config.toml
num_attention_heads = 12
init_std_o = 0.0266
max_grad_norm = 2.0
warmup_steps = 428
MLP neurons of a small language model. Each row is named by its layer, matrix (up: input weights; down: output weights) and neuron, and shows model dimensions 32-95. Each number is 128 + 32 x the weight over its row's rms, rounded and kept within 0 to 255.
After each neuron's rows, "fires before" lists the tokens most often just after its 100 highest values on Wikipedia text that the model never trained on. A number after a token or word is its count.

L3.up421 [ 99 180 126 122  73  98 172  93  92 122  79 119  83  98 162  60 130 123 104  99 126 116 137 114  88 152  77 130 108 134 103 109 211 163  73 139 175  91 238  96  87 104 126  87 107 114 219 176 149  98 118 151 141 163 117 129  92  97 136 124 147  80 154 151]
L3.down421 [141 179 145  97 104 178 173  92 141 111  84 163 110 110 125 143 109 124 121 115 158 128 171 158 144  74 107 115 100 131 141  92 165 126 138 106  98 111 133 186 142 181 110 165 117 125 121 175  84 153  98 173 145 137 150  60  97 145 107 143 112 127 107 130]
fires before: "\n" 27, " % | ±% |" 14, "\n\n" 6, " % |" 5, " Douglas" 4

L3.up460 [172  64 123  49 122 128 103  80 132 122  97 153 151  86 117 103 130 178 162 157 145  98  99  86 132 176 125 142  88  95 124  80 142 163 161  80 159 115 133 178  60 131 164 137 181 105 105 163  75 131 104 208 118 114 130 140  94 206  96 113 127  74 119  80]
L3.down460 [140  79 143 168 114 186 162 148 124 112  92 142 148 164 126 147 123  91 154  78  75 152 104 175 133 144 106 168 144  97 107  79 141 158 104  97 100 162 142  91 126 157  57 131 145 142 159 164 142 162 108  90 104 132 130 120 108 201  99 158 134 161 133  70]
fires before: "1" 58, "2" 27, "3" 4, " | " 4

L3.up1039 [108 177 104 161 117 120 137  87 128 115 148  94 148 130 188 165  83 137 118 146 115 148  82 147 143 144 122 114  84 125 126 173  94 175  79  86 138  83 164 169 117 129  28 111  97 183  78 159 125  61 159 179  93  40 150 105  98 159 146 156 136 131  38 109]
L3.down1039 [130 145 160 132 148  97 130 113  83  82  98  67 154 133 144 148 162 131 143 165 107 120 166 133  96 133 113 156 148 139 169 139 143 125 101 126 166 151 131 125 108 123 131 174  91 140 129 193 156 103 134  79  64 146 155 119 175 126 105 117 132  77  95  94]
fires before: " | " 44, "″N " 15, " |" 5, "0" 4

L3.up1247 [111 221 183 159 145 134 138 114  28 149  83 162  86 186 153 142 115  79 126 137 158 177 139 137 104 129  81 122 118 144 132  96 141 132  96 100 149 143 210 192 133 132 135 119 149 175 127  58 149 117 116 166  98 115 122  83 126 130  94 117 140  93 126  78]
L3.down1247 [117 157  89 173  72 114 201 151 125 112 169  89 143  92 166 176  82 112  84 157  80  96 209 187 166 162 137 147  94 138 118  71  95  90  77 129 201 132 134 157 152 178  87  86 152 179 100 103 134 152 183 136 165 153 107  99 131 105 123 149 168  77 163 157]
fires before: "." 64, ") | " 6, "\n" 6

L3.up679 [ 92 194 134 104 135 136 121 133 156  46 177 141 154 125 138  74 188  82 129 108  92  91  95 138 162 121 119 129  55  56 106 142 166 179 113 166 178 100 162 185  50 150 139 123 174  93 128 164 135  79 151 145 109 150 122  97 118 151 126 110 114 167 163  55]
L3.down679 [106 109 144 189  98  58 172  69  86 135 113 183  82 130 134 103 176 190 148 131 149 112 147 158 147 156  91 109 130 130 104 117 137 103 117  85 147 120 150  98 187  92  92 189 135 111 167 112 138 162  46 120  96 110 139 105 121 170  92 144  89 117 143 116]
fires before: "." 48, " | " 12, "," 11, "; A; H" 4

L3.up521 [131 150 107 121 155  91 162  74 130 127  75 132  71 136 107 164 151 131 160 106 174 160 146 116 139 150 164 134  97 112 104 134 140 100 137 105  96  74 169 124  86 100 110  80 176  75  78 111 118 159 122 129 184 134 103 142  55 176 158 146 177 127  82 125]
L3.down521 [147 124  93 135 133 177 117 112 152 141 183 160 144 165  86 145 168 127 118 185 114 170 135 185 118  99  72  72 124 124 135 155 164  97 119  81 109 106 113 172 124  91 165 139  94 168  84 134 135 119  84  56 216 133 112 128 164 127  73 134 124 120 136 158]
fires before: "\n\n" 34, "\n" 32

L3.up294 [149 122 164  82 115 101 101 108 138 138  80  46 144 140  32 136 119 187 118 106  80  79  81 119 125 119 113  87 133  73 173 144 101 132  68 117 159 158 228 155 136 140  99 143 168 159 107 182 104 119  82 148 142 133 118 141 118 101  92 117 179  47 121 136]
L3.down294 [106 141 142 162 176 157 103 160 143 155 156  75 183 134 148 142 127 131 134 161 153  93 113 123  98  48 131 157 158  90 138 125  84 108  77 130 138 106 186 136 120  72 135 134 163 141 133 144 178  88 169 123 114 117 157 182  92 125 114 123 167  89 122 159]
fires before: "1" 34, "2" 24

L3.up1457 [154 111 174  91  66 119  64 131 171 130 105 122 114 123 153 126 111 144 119 156 111 122  81 121 156 154  86 151 124 129 117 126 201 156 151 105 115 101 132  93 156  54 138 193 152 130 107 145 144 154  96 156  79 124 137 124 112 154 132  56 162  12  66  58]
L3.down1457 [113 181 117 104 101 150 103 124 110 108 112 140 183 170 114 165 104 183 115 150 154  64 128  75 106 151 140 121 115  93 142 155 172 167 229 100 147 160 116 135 111 112 144 145 118 133  68 144 193  83 132 102 128 121 139 185  79  98 116 187 156  97  77 106]
fires before: "2" 31, "1" 19

L3.up513 [169 138 105 122 178  36  60 162 160  99 132  71 134  66 136 127  68 154 110 130 134 126  93  86 162 123 139 114  78 132 123  77 115 133 117 118 151 152 166 136 126  96 143 124 120 104 158 125 151 149 103  92 106 149 110  93  88  96 168 114 140 142  91 118]
L3.down513 [140 120  90 130  46 211 181 192 176  84 129 141 134 126 172 175  89 100 107 128 149 183 144 106 147 106 111 145 108 137 196 110  97 138 160 159 172 102  85 100 120 120 173  85 170 111 141  59  48 142 139 119 152 135  70 157  80 128 131 151 176 137 149 130]
fires before: "\n" 21, "–" 18, "12" 7, " |" 7, "14" 5

L3.up81 [ 67 114 149 211 120  54  92 159  95 162 117 148 178  94 103 128 130 175 129 133 119 100  93  75  86 125 106 137 124 156  93 127 129 144 154 153 177 152 226  93 174 124 154 184  99 159 127 114 159 130  88 134  67 130  66  78 153 131  87  84 108 139  94 124]
L3.down81 [113 140 114 160  97 140 163 110 116 143 169 129 174 132 138 118 132 195 107 133 155 141 139 148 147 181 120 117  91 152 156 131 173 139 178 130 145 136 122 132 154 121 158 103 163 157  84  86 169 147 117  61 157 125 106 138 131 180  87 179 185 123 143  75]
fires before: "\n" 36, "1" 14, "\n\n" 6

L3.up1979 [151 110 108  72 124  98 122  93 119 134 113 157  97  89 132 113  92 101 150 142 108 134  44 128 110 153 134  93 110 137  76  69 157 106 115 144 141 131 132 157 121 125 126 123 137  82  92 176 164 137  59 145  92 160 114 108 117 140 144 155 121  98  85  96]
L3.down1979 [146 117 152 101 104 116 147 185 126 113  90 109 155 115  98 165 139  78 197 130  87 201 113 114 148 128  72  85 137 105 124 101 127 139 207 157 118 141 165 156 160 179  79 126 178 119 124 146 101 123 120 118  77 138 138  89 112 147 127 128 136  86  94 104]
fires before: ", " 25, "1" 17, " |" 8, " | TBA" 4, " | " 4

L3.up1216 [148 136 137 146 178 119 131 109 119 152  81 106 110 121 158 171 104 119 137  62  84 113  49 114 106 159 126 123 104  95 107 133 225 116 170 114 180 186 142 141 108 140 176  87 131 108 174 147  80 168 130 215 119  98  46 161 172 168 153 145 114 159 179 122]
L3.down1216 [155 193 155 144 120 172 124 114 131  97  91  77 162 142  90 105 114 163 167 104 132  65 114 133 143 129 115 106 113  90 110  91 153 106 161  51 103 181 142  98  47 154 134 117 127 162 129 133 132 147  70 140 144  92  78 149  99 122  96 120 158  68 152  61]
fires before: " | " 14, "–" 14, ", " 13, ") –" 7, ")" 6

L3.up1427 [106 162  93 104 114 113 118  99 132 106 140 119  93  85 120  79  58 105 132 124  97 124 132 115 146  97 156 154 125 112 158 110 152 120 137  88  93 102 144 104 113 133 151 120 108 121 113 189 111 185 169 154 178  59 134 112 121 138 184 157 153  96 111 101]
L3.down1427 [115 133 122 129 100 104 166 109 165 100 118 189 109 142  69  85 129 113 161 160 181 147 115 194 157 121 147 176 170 155 127 107 155 130 161 115  95 181 182 112 146 181 132 146 181 136  51 100  92 164 146 116 161 110 169  59 109 157  86  82  78 138  76 174]
fires before: "\n" 29, "\n\n" 15, " //" 8, " Ind" 4, " Pl" 4

L3.up2924 [104 110  99  93 136  96 126 145  93  74 117  71 130  91 128 126  68 118 122 103 134 112 110 118 151 125 162 110  88 109 118 121  88  87 126 118  85  49 106 138 169 119 103  82  84 146 102 124  87 167  99 150 107  34 103 114 146 134 142 108 128 140 143 132]
L3.down2924 [107  51 117  88 164 113 159 111 107 115 138 118 169  85 138 100  97 123 154 109 124 184 112 170 174  80 191 139 113 130  90 133 149  90 154  81 130  91  96 163  98 146 122 107 139  99 165 121 158 169 120  40  85  33  97  92 136 113 146 200  93  99 144 114]
fires before: " | " 17, " |" 16, "." 15, "–" 14, "," 7, ", " 6

L3.up543 [192 157  81 138  85 133 138 116 117  78  82  98 139 125 148 207 168 115 138  91  89 119  83 148 152 123 221 185 105 118 135 121 128 147 173  98 149 110 103 105  81  90 128 184 169 114 154 141 142 120 235 149 112 104  84 129 109 122  91  98 129 121 167 126]
L3.down543 [166 160 163 102 143 101  88  77 122 126 107 170  84 119  52 108 122 105 146 145 160 177  94  85 128  72  95 133 168 128  82 114 151 124  92 171  93 137  78 157  83 162  93 179 115 123 102  96 129  72 117 138 128 156 134 129 139 107 117 126  85 184 126  87]
fires before: "–" 25, " | " 19, "′" 18, "-" 4, "." 4, " |" 4

L3.up2539 [107 175 131 175 116 181 158  76 100 101  78 154 146 117 150 145 123  79 154 139 138 141 167 100 149 166 145 131 123  95 132 156 174 137 149 107 121 109 126 131  66 103 110 105 172 152 141 188 140 112 152 173  93 158 134 149  75 100 208 124 168  90 140  92]
L3.down2539 [117 117 140 147 125 132 136 108 205 151 116 123 158 174 148  85 133 173 148 135 128 117 119 122 143 131 129 145 156 187  92 132 162 165 124  56 142 163 117 156  94  87 104  79 145 115 136 152 112 136  76  99 156 112 162 128  97 111 150 159 161 144 151  99]
fires before: "1" 15, "2" 10, "4" 10, "3" 9, "5" 6, "\n" 5

L3.up2813 [ 74 123 190 121 152  98 143 117 152  52  47 135 166 126 139 168 158 163 136 171 149  91 126 156 134 128 118 166  82 113 152 103 168  81 115 135 151  94  96 143 145  86  66 176 182  31  88 120 136 200 112 101 135 142  79 135 149 173 158 138 153 179  73 109]
L3.down2813 [156 153  97  82 146 138  96 102 107 129 129 188 130 138 173  98 135 158 115 136 128 101 164 169 139 166 176 126 130 106  97 128 113 112  78 148 140 165 105  77 154  85 214 149  79 197 136 141  78 149 170  95 148 140 161 123 134 181  84 144 119 122 180 151]
fires before: "2" 22, "1" 13, "| Bronze" 12, "| Gold" 5, "| Silver" 5

L3.up409 [ 62 178 103 139 140 130 124 124  94 107 122 100 112  85 142 150  97 186 122  74 107 120 143 180  90 149 190 137  57 158 102 134 156 136 162 100 109  95 133 215  68 105  93 139 132 177 133  94 155 119  96 148  86 137 163  92  84 212 111 119 140 117  90  69]
L3.down409 [181 150 146 155 118 135 149 107 143 107 161 150 176 153 157 108  75  87  65 159 187  90  93 159  83  93 180 142 156  77 140  95 137 131 171  83 120 141 171  95 111 115  98 114 124  98  92 175 163 102 114 168 106 138 107 159 124 120 155  93  45 145 127 129]
fires before: "\n" 22, "\n\n" 16, " Pl" 14

L3.up701 [196 148 141 122 220 130 169  96 121  98 157 181 120 134 164 165 102 103  93 106 212 168 147 132 102 156 187 165 153 148 106 152  84 152 107 126 127 112 191 149  46 141  66  47 116 134 152 156  82 154 116 151 131 144  71 139 111 130 199 107 180 144 105  91]
L3.down701 [ 98 107 146 162 223 133 156  94 121 107 154 162  68 153 210 170 155 132 188 153 101 152 154 133 135 192 106  88 158 184  92 148 102 137 167 123  78 123 168  99 208 121 102 118 136 178 120  97  56 121 129 126 167 122  45 104  62 104 187 146 131 157 159 188]
fires before: "\n" 32, "–" 8, "\n\n" 7, " |" 6, " Im" 4

L3.up226 [ 89 108  81 116 150 108 147 112 106  94 116 173 122  80  76 137 157  94 133 105 117 172 174 126 139 119 151 125 158 150 152 118  96 175 155 110 110 140 189 151  88 112  65 123 121  77  61 128 126 163  79  85 107 168 102 116 121 193 189 195 146 124 176 124]
L3.down226 [175 168 179 137 168 109 155  66 140 187 142 179  68 110 171  66  92 149 112 106 148 180  64  83 128 104 126 146 148 149  97 147  89  95 127 175 152 117 118  73 134 124  91 153 144 127 135 116  82  98 190  95 176 113  93 187  88 159 137 135 166 135  91 142]
fires before: "\n" 48, "\n\n" 19, "bi" 4

L3.up673 [145 145 146  83  89  80  74 162 133 142 175 158 135 153  79 124 129 149 125 142 172 115 177 115 102 139  63 129 117 126 134  41 128  90 100 179 157 107 147 183 156 109 142 150  96 140 138  96 123 132 105 143  63 107  88 145 129 134 140  85 202 120  82  80]
L3.down673 [166 194 149 141 167 134  99 154  92 121 118 160  90 149 144 133 170 148 110 124 120 114  84 135 145 141 159 158 100 129  93 127 131 154  99  86 147 143  45 177  98 118 146 138 125 151  77  69 158 120 156  48 137 117 148 173  69 115 189  98 139 150 118 150]
fires before: "1" 47, "2" 19

L3.up1992 [185 149  67 135 121 117 118 168  87 129 110 172  93 145 121 136 127  61 103 124 103 157 134 143 175 192 185  97  39 153 125 165 170 158 127 104 208 115 167 151 126  99  74 118 119 154 132 135  87 144 164 142 130 126 155  80 143 210 191  99 134 149 143 145]
L3.down1992 [ 89 113 123  66 128 112 129 125 138  98 120 120  90 100  98 141  90 125 124  92  95 183 154 101 126 165 105  93 100  92 151 126  80 132 138  93 144 124 172  80 169 125  82 123  67  92 178 144  90 160 120  89 112 111 207 115 104 121 112  83 132  77 157 180]
fires before: " | " 27, "–" 26, "," 14, "." 5, " |" 4, " / (" 4

L3.up2276 [125 142 170 138 137 114 173 159  84  77 110 150 179 143 115 106  97 170 116 209 106 156 132 126 127 160 141 107 109  69  88 152 116 110  93 131 118  86 140 136 178 114 168 153 118 106 202 144 117 114 126 199 170 106 139  82 109 121 101  90 173 156  50 109]
L3.down2276 [153 157  87 156 118 178 132 145 114  77 160 169 177  88  81  61 159 156 130 132 136 115 161 124  81  79  62 181 116 148 110 136  66 120 152 143 101 136 140 159 132 140  95  85 132 166 114 105 102 135 118 202 117 128  71 137 133 133 169 117 106 185 144 131]
fires before: "6" 15, "7" 12, " |" 11, "–" 9, "4" 8, "3" 6

L3.up381 [134 124 116 101 153 104  95 126 102 105 102  45 157 126 118 190 136  71 101 110 154  94 157 114 102 117  98 147 107  98 120  97 166  68 134 114 128 121 104 175 151 134 128 115 136 141 189 113 128  93 162 141 110  85  36 122 215 146 107 129 120 148 177 104]
L3.down381 [156 148 129 148 176 151 124 125  98 114 124 109 130  41 140 156 148 100 143 184 124 148 119 186 149 130 126  93 174 118  96 141 136 115 103 147 128 101 183  87 149 136 172  56 183  78 120 112  95 159 162 105 162 135 105 142 137 157 110 106 156 101 105 104]
fires before: "\n" 23, " | " 17, " |" 4, " | KOR" 4, "7" 4, " | ." 4

L3.up2222 [103 125 138 122 142 127 102  89 111 119  84 119 128  85  16 122 101 110 152 152  89 191 145 127  89 107  69 135 100  83 125 123 111  95  85  99 100 155 151 116  87  78  85 160 111  74  92 108 160 140 106 111 109 132 164 185  95 145 114 120 131  79  58  96]
L3.down2222 [126 153 190 145 115 170 148 121 139 106 193 153 144 135 111 137 120 175 152 175 100 117 127 120 108 122 173 148 143 198 130 124 144 114 127  82 168  97 135 125 143 146 175 158 105 163 114 101  61 101 138 152 152 146 139 115  85 101 184 117 123 105  72 158]
fires before: "1" 27, "2" 18, ", " 12

L3.up1361 [106 105 190 100 180  83 110 164 102 144 152 122 111 120  71  52  59 145  96 155 160 133  81 128  79  81 139 169  95 163 167 128 152 136 129 121 118 126 144 121 148 134 104  96 129  76  77 104  64 140  74 146 215 146 109 119 140 176  80 129 144 125  99  82]
L3.down1361 [153  73  85 152 113 125 159  73 154 116  85  87 116  81 159  99 182  69 115  97 116 156 136 158 158 196  50 129 191  86  84  89 132 150 142 143 133  96  97 165  79  99 161 131 194 157 148 102 152 141 169 160  98 145 166 165 103 113 158 132 134 148 164 143]
fires before: "1" 38, "2" 27

L3.up2979 [ 78  69  94 149 169 118 104 150 152 185 136 133 162 133 126 101 129 203  85 137 134 171 189  99 121  33  50 155 141 127 136 125 189 138 129 124 141 141 123 164 116 110 147 110 112  98 112 148  71 111 131 141 115 102 127 115 118 175  87 146 194 104  84  79]
L3.down2979 [168  83  84 110  68  81 109 109 114 158 144 182 170 112 165 163 178 130 160 125 127 133 151  76  90 183 150 138  88 112 112 105 125 154  71 107 104 129 119 130  86 154 216  75 130 120 130 124 153  53 146 118 160  72 164 179 110 139  92 121 188 146 148  56]
fires before: "1" 34, "2" 28

L3.up3 [ 98 151 112 136 123  96 121 153  86 123 150 115 137 129 153 120  56 179 134 148 156 137 188 129 137 129 160  74  73  85 150  63 122 179  86 138 108 130 148  70 172  71 140 124 161 142 118 114 116 128 126 169 146 142 149 117  89 170 179 112 161 144 164 110]
L3.down3 [166 123  85 163 109  87  96 116 113  98 122 183 170 132 158 130 140 166 215 108 164 132 129 177 140 116 147 113 148 135 155 155  36  96 136  91  98 129 133 170 128 124 117 144 129  94 129  97 117  74 174  58 115 106 103  81  73 161 119 104 123 174  72 127]
fires before: "\n" 37, " |" 9, " Center" 7, "\n\n" 4, "ated" 4

L3.up2365 [128 142 130  86 192 155 113  97  78 123  80 205  82  63 179 114 107 169  89 166 164 138 144 101  67 126 115 121  89 138 117 140  88 150  77 112 148 123 220 131  84 135 111 125  94 149 175 163 146 119 167 166 153 169 148  63  95 112 174  83 136 108 129 142]
L3.down2365 [ 96 128 107 104 145 161 111 118 144 123 100 175  80 165 143 136 104 105 202 146 107 143 212 163  92 127  79 120 172 123 175 140  97 120 156 103 113 107 140 109 149 123  76 209  97 118 116 148 126 146 110 123 121  74 132  69  50 131 130  82  92 162 136 100]
fires before: "\n" 66, "\n\n" 8, " Report |" 5

L3.up2433 [ 85  91 134 123 108  84 103 168 107 125 110 121 129 116 182 176  94 127 114 163 128 103 133 105 159 136 132 122  64 107 202 109 165  94 114 124 190 143 221 158 113 119 143  86 180 110 162 167 124  57 136 216 114  82  68 119 142 135 159 121 122 120  94  98]
L3.down2433 [ 92 112 173 125 182 123  95 133 136 133 133 132  92 175 139 194 153 153 152 104 208  86  64  96  94 121 170 115 119 111 130 111  72 114 139 147 194  93  82 110 161 134 148 134 146 180 108 160 168 146 132 109 127 139 174  90 102 107 203 138 140 118 161 131]
fires before: "1" 47, "2" 10, "987" 4

L3.up2671 [157 148 133 164  92 115 117  90 121 106 163 183 108  73 101 118 146 146 163 135 131  75  94 105 163 131  83 170 163 145 119 168 133 116  79 136 123  86 132 114 139 108 113 158 136 120  98 167 124  84 138 131 161  91 136 138 122  52 173 132 167 106 112  67]
L3.down2671 [ 58 108 154 100 150 145 138 114 125 165 140 177 131 120  85 135 107 128 146 129  96 119 146 181 167 131 111 172 161  98 153 103 128 141 137 125  96  59 101 136 142  67 140 115 141 134 125 117  74 125 105 148  82 100 211  83  98 123 123 167 187 121 158 133]
fires before: "1" 20, "\n" 14, "\n\n" 13, "2" 4, "4" 4

L3.up3007 [179 168  86  65  80 110 114  74 144 116 125 147 120  98  83 149 132 133  92  79 146 102 146 126 148 123 160 119  72 187 139 147 112 116  95 105 148 125 175 151 119 149 159 111 133 140 122 182 130  67 160 157  91  76 113 121 161 184  96 117 181 182 183 139]
L3.down3007 [ 81 109 147 119 138 116 129  88 143 156 153 135  74  80  88 134 122 149  63 125 189  53 186 125  94 143 152  93 155 111 139 157 131 136 154  74 135 127 148 107 152 150 216 173 128 172 143 126 115 102 186  58 126 118 128 104 156 151  89 120 111 126 101 130]
fires before: " | " 53, "." 14, "+" 10, " (" 4, "0" 4

L3.up2340 [ 95 145 113 106 106  74 130 160 162 107 159 130 144  94 122 124 123 141  96  75 178 160 149 147  93 205 179 176  99 188 114 102 122 142  57 105 213 161 165  78 114 141 101 135  63  89 115  91 126 120  71 118 134 142 172 107 108 173 111  92 118 118 158 108]
L3.down2340 [190 105  58 118 154 116 123 117  76 154 139 152  57  93 148 139 128 111 154  94 101 121 115 103  74 124 129 146 170  83 161 117 105 148 180 143 137  95 135 176 144 157 106 138 181 153 174 177 130 113 109 125  87  78 110 139 104  95 135 138  92 112 133 131]
fires before: "\n" 46, "\n\n" 22, "2" 4

L3.up1852 [115 127 107 135 105 129 175 149  98 113 144 116 114  74 103  93 213 186 119 163 105 142 113  84 161 149 146 121 116 157 132 143 115 110  85  85 159  97 210 136 108 118 174 141 111  85 145 152 104 111 127 122 211 141 123  94 106 163 130 143 113  99  95 142]
L3.down1852 [102 112 129  65  97 121 166 164 137 151 144 140 111  63 146 178 156 116 156 138 145  92 209 131 183  61 170 168 124 143 146 178  86 121 129 150 146 159 166 106 121 179 148 155 119  82  58 124 136 137 101 168 131 103 108 139 104 161  61  69 189 131 118  71]
fires before: "\n" 44, "\n\n" 31

L3.up1911 [ 90 150  62 113 168 101 121 134 122 138 175 111 110 126 107 112 142 174  97  85  53 184 172 117 149  92 168 141 109 191 152 122 119 131 109 114 133 142 130 154 171 135 163 201  88 133 172 127  79 158 115 159 113 119  92 124 134 166 118 186  93  78 107 103]
L3.down1911 [ 83 127 131 119 153  70 145 118 101 143 120 143 102  81 118 166 161 134 137 181 106 126 141 187 164 100 136 199 121 129 132 169  92  84  96 144  98 141 137 140 161 164 170 155  87 116 146 123  93 201 189 148 126 182 157  95 100 137  39 180 136 167  92 120]
fires before: "\n" 41, "\n\n" 12, "CP" 5, " Independent |" 4

L3.up1566 [121 177 128  99 139 114 108  87 102 146 144 144 125  91  99 133  98 146 147 129 145  98 114  88 134 192 100 129 135 197  89 109 121 117 162 107 119  80  95 147  96  76 128 188 126 109 143 155  96 139 122 151 146 108 147 108 139 165 123  57 126 100  99 116]
L3.down1566 [ 81  83  70  30 141 138 199 137  95 119 136 148  91 147 131 116 132 221  96  98 183 163 203  79 119  63 112 121 107 145 140 126 127 112  70 104 221 112  89 143 116 111 167  95 123 167 124 174 123 130 145 137 163 122 128  92 100 128 139 157 156 128  64  68]
fires before: "\n" 23, " |" 21, "% |" 9, " |  |" 7, " | " 6

L3.up1500 [159 154  90 123 124 126 186 154  78 103  95 148 129  54 155  81 157  92 145 112 144 137  52 124  91 122 163  73 112 146 119 140 158 108 136 106  92 150 144 152  99 136 135 111 100 140 124 127 154 116 100 142  74 160 108 129 169 174 145 156 171 146 112 113]
L3.down1500 [154 109  82 132 128 130  85  58 170 124 132 150  38 149 166 140 141 138 149  69 145 110 123 113 103 101 150  94 106 154 106 146 162  97 113 100  76  86 125 122  83 203  78 149 131 178  98 129 109 138 148 145 155  85 179 148 186 129  94 147 153 159 131 109]
fires before: "\n" 39, "\n\n" 28

L3.up2507 [164 182 105 144 141 152  82 128  96 139 151 148 101  70 155 160  59 167  37 139 116  99 108  96 109 119 184 122  81 187 181 160 129 175 139 127 142 135 188 189 109 134 151 100 155 132 109 120 120  95 145 156 145 105 117 115 157 186 160  97 156  99 148 113]
L3.down2507 [125  88 104 165 145 113 105 122 146 141 142 190 134 177 130 149 148 116 159 106 111 189 106 115 119 148  79 140 146  96 146 132 136 187 191  82 155 147 145 143 195 120  89 162 116  93  94 120 183 141 100 130 109 164 171 116 127 150 195 110 128 104 122 136]
fires before: "\n" 41, " |" 10, "BL" 8, "\n\n" 6, " | " 6

L3.up1946 [152 154 113  95  89 152  79  79 118  96  81 134 141 115  78 109  98 118  94 141 180 110  98  62 115 144  87 162  74 120 158 117 127 102  68 133 135  78 138 108 119 119 128 160 170 125 118 120 110  61 173 191  69  84 105 168 198 160 123 137 131 107  81 137]
L3.down1946 [113 112 160 140  92 162 146 136  89 123 184  92 130  35 128  82 138 163 179 142 161 129 179  75 186 142  67  99  63 132 114 117  87 169 143 135  94 118 119 113 136 153 125 145 140 197  31 109 159  93 152 157  90 167 155 136 122 207 150 134 155 160 101 149]
fires before: " | " 31, " |" 8, ", " 5, " Al" 5, "0" 4

L3.up2194 [102 128 136 146  98 142 133 127 160 158 135 128 121 149 144 103 148 128 135 149 131 100 145  89 142 163 152 151  81 188 142  76  82 106 136 127 149 105 149 201 136  81 110 108 147 153  75  97  61 122 135 134 117 104 134 129  71 125 161 163  53 138 107 109]
L3.down2194 [102 175 109 112 123 121 153 143 178 107 126 139  90  46 120 141 149 107 108 142 153  84 117 138 133 117 153 107 132 165 147 123  79 121 158 161 150 163 156 105 104 191 128 119 147 132  88  47 126  79 106 130  95 156 119 116 112 162  53 103  90 107 141 182]
fires before: " Al" 16, "-" 10, "\n\n" 10, " " 9, "0" 8, "2" 7

L3.up582 [ 53 133 159  79 136  53 173  63 131 181 136 108 115 158 124 108 112  70 104 133 208 136 109  85 126  61 154 146 114 110 121 139 119 132  95  75 168  99 121 109 104 150 128  94 113  83 167 124 108  95 126 130  79  69  90 138  74  89 119 162 196 108 105 119]
L3.down582 [ 99 151 135 173 143 155 133 151  92 152 117 105 145  90 167 151 167 149 152 136 127 130 125 136  75 137 151  91 137 154  97 131 153 161 143  99 197 194 163 148 133 115 111 126 155  83 144 135 193 145 124  80 110 157  78 154 154 167 115 102 108 128 177 133]
fires before: "°N " 23, "-" 12, "°W" 11, "\n" 9, " O" 6, " | " 5

L3.up1815 [116 159 150  93 118 118 170 112 101 115 153 105 150 185 157 152 130 100  90 144 189 128 101 102 168 138 195 107 138 132  92 132 142 119 101 120 120 138 143  82  52 182 128 112  75 143 118 127 137 124 136 155 154 111 105  32 131 151 100 134 168 118 102  77]
L3.down1815 [128 117 162 128 167 175 153 125 112 124 163  88 130 157 194 101 142 128 152 150 123 136 160 131 124 105 122 168 161 165 147 122 120 153 101 113 124 149  83 111 111 184 110 126 119 176  67 100 213 129 101 186 108  94 153 145 115 159 148  87 139 155 145 139]
fires before: " | " 27, "; " 18, " |" 5, "-" 4, "," 4

L3.up1557 [193 131 148  86 145 112 150  77 151 144 117 131 102 143 131 136 204 103  92 103 113  99 158 102 131 101 104 103 142  99 158 110 111 115  83 118 165 151 143  86 109  91 126 126  87 149 154 114 161  77 109 148 129  87 147 140 135 204 174 107 148 140 163 146]
L3.down1557 [ 78 115 105 138  95  93 193 147 138 178 132 154 125 151 126 124 175 152 143 168 101 151 122 154 158 131 131 149 157 157  93 171 107 167 111 109 145 131 105 112 151 176  78  72 109 122  86 100 154 125  93 160 128 101 155 124 112 136 171  95 104 145 126 158]
fires before: " | " 47, "," 8, "\n" 7

L3.up1793 [162 145 155  97 136 146 129 122 105 124  74 194 139 130 178 158 109 132 118 114 101 104 124  61 133 164 137 140  97 140 120  94 141 129 140 189 180 130 166 179  89  58 146 118 142 109 119  86 111 157 169 126 137 122 118 135 107 127 163  75  79  91  76 112]
L3.down1793 [ 95 161 124 136 171 188 182 168 163 158 120 149  66 130 127 157  96 152 138 189 158 141 136 108  91 101 156 136 176 104 125 123  70 155 163  94 140 147 120 150  91 132 122 100 130 181 116 125  95 172 126 196  97 164 141  86 118 145 149 105 133  95 217  92]
fires before: "2" 31, "1" 18, "20" 4

L3.up1723 [147 149 183 128 140  63 139  89 122 108 120 115 143 106 141 128 168  84  90 117 132  76 207  34 175 152 146 141 128 144  82 139 124 111 151  98  94 109 157 118  89  91  99 124 106 172 128 139 114  32 214 142 117  72 162 130 108 118 142 132 162 127 202  85]
L3.down1723 [103 105 113 149 118 153 132 142 144 155 119 148 145 163 148  88 116 137 154 150 119 117 106 148 123 151  77 159 109 128 153 148 139 130 143 186 140 107 116 126 129 134 181 167 100 119 114 121 120 181  93 162 152 121 127  82 144 119  94 155 127 154 103 119]
fires before: " | " 58, " |" 8, "; " 5, "}" 5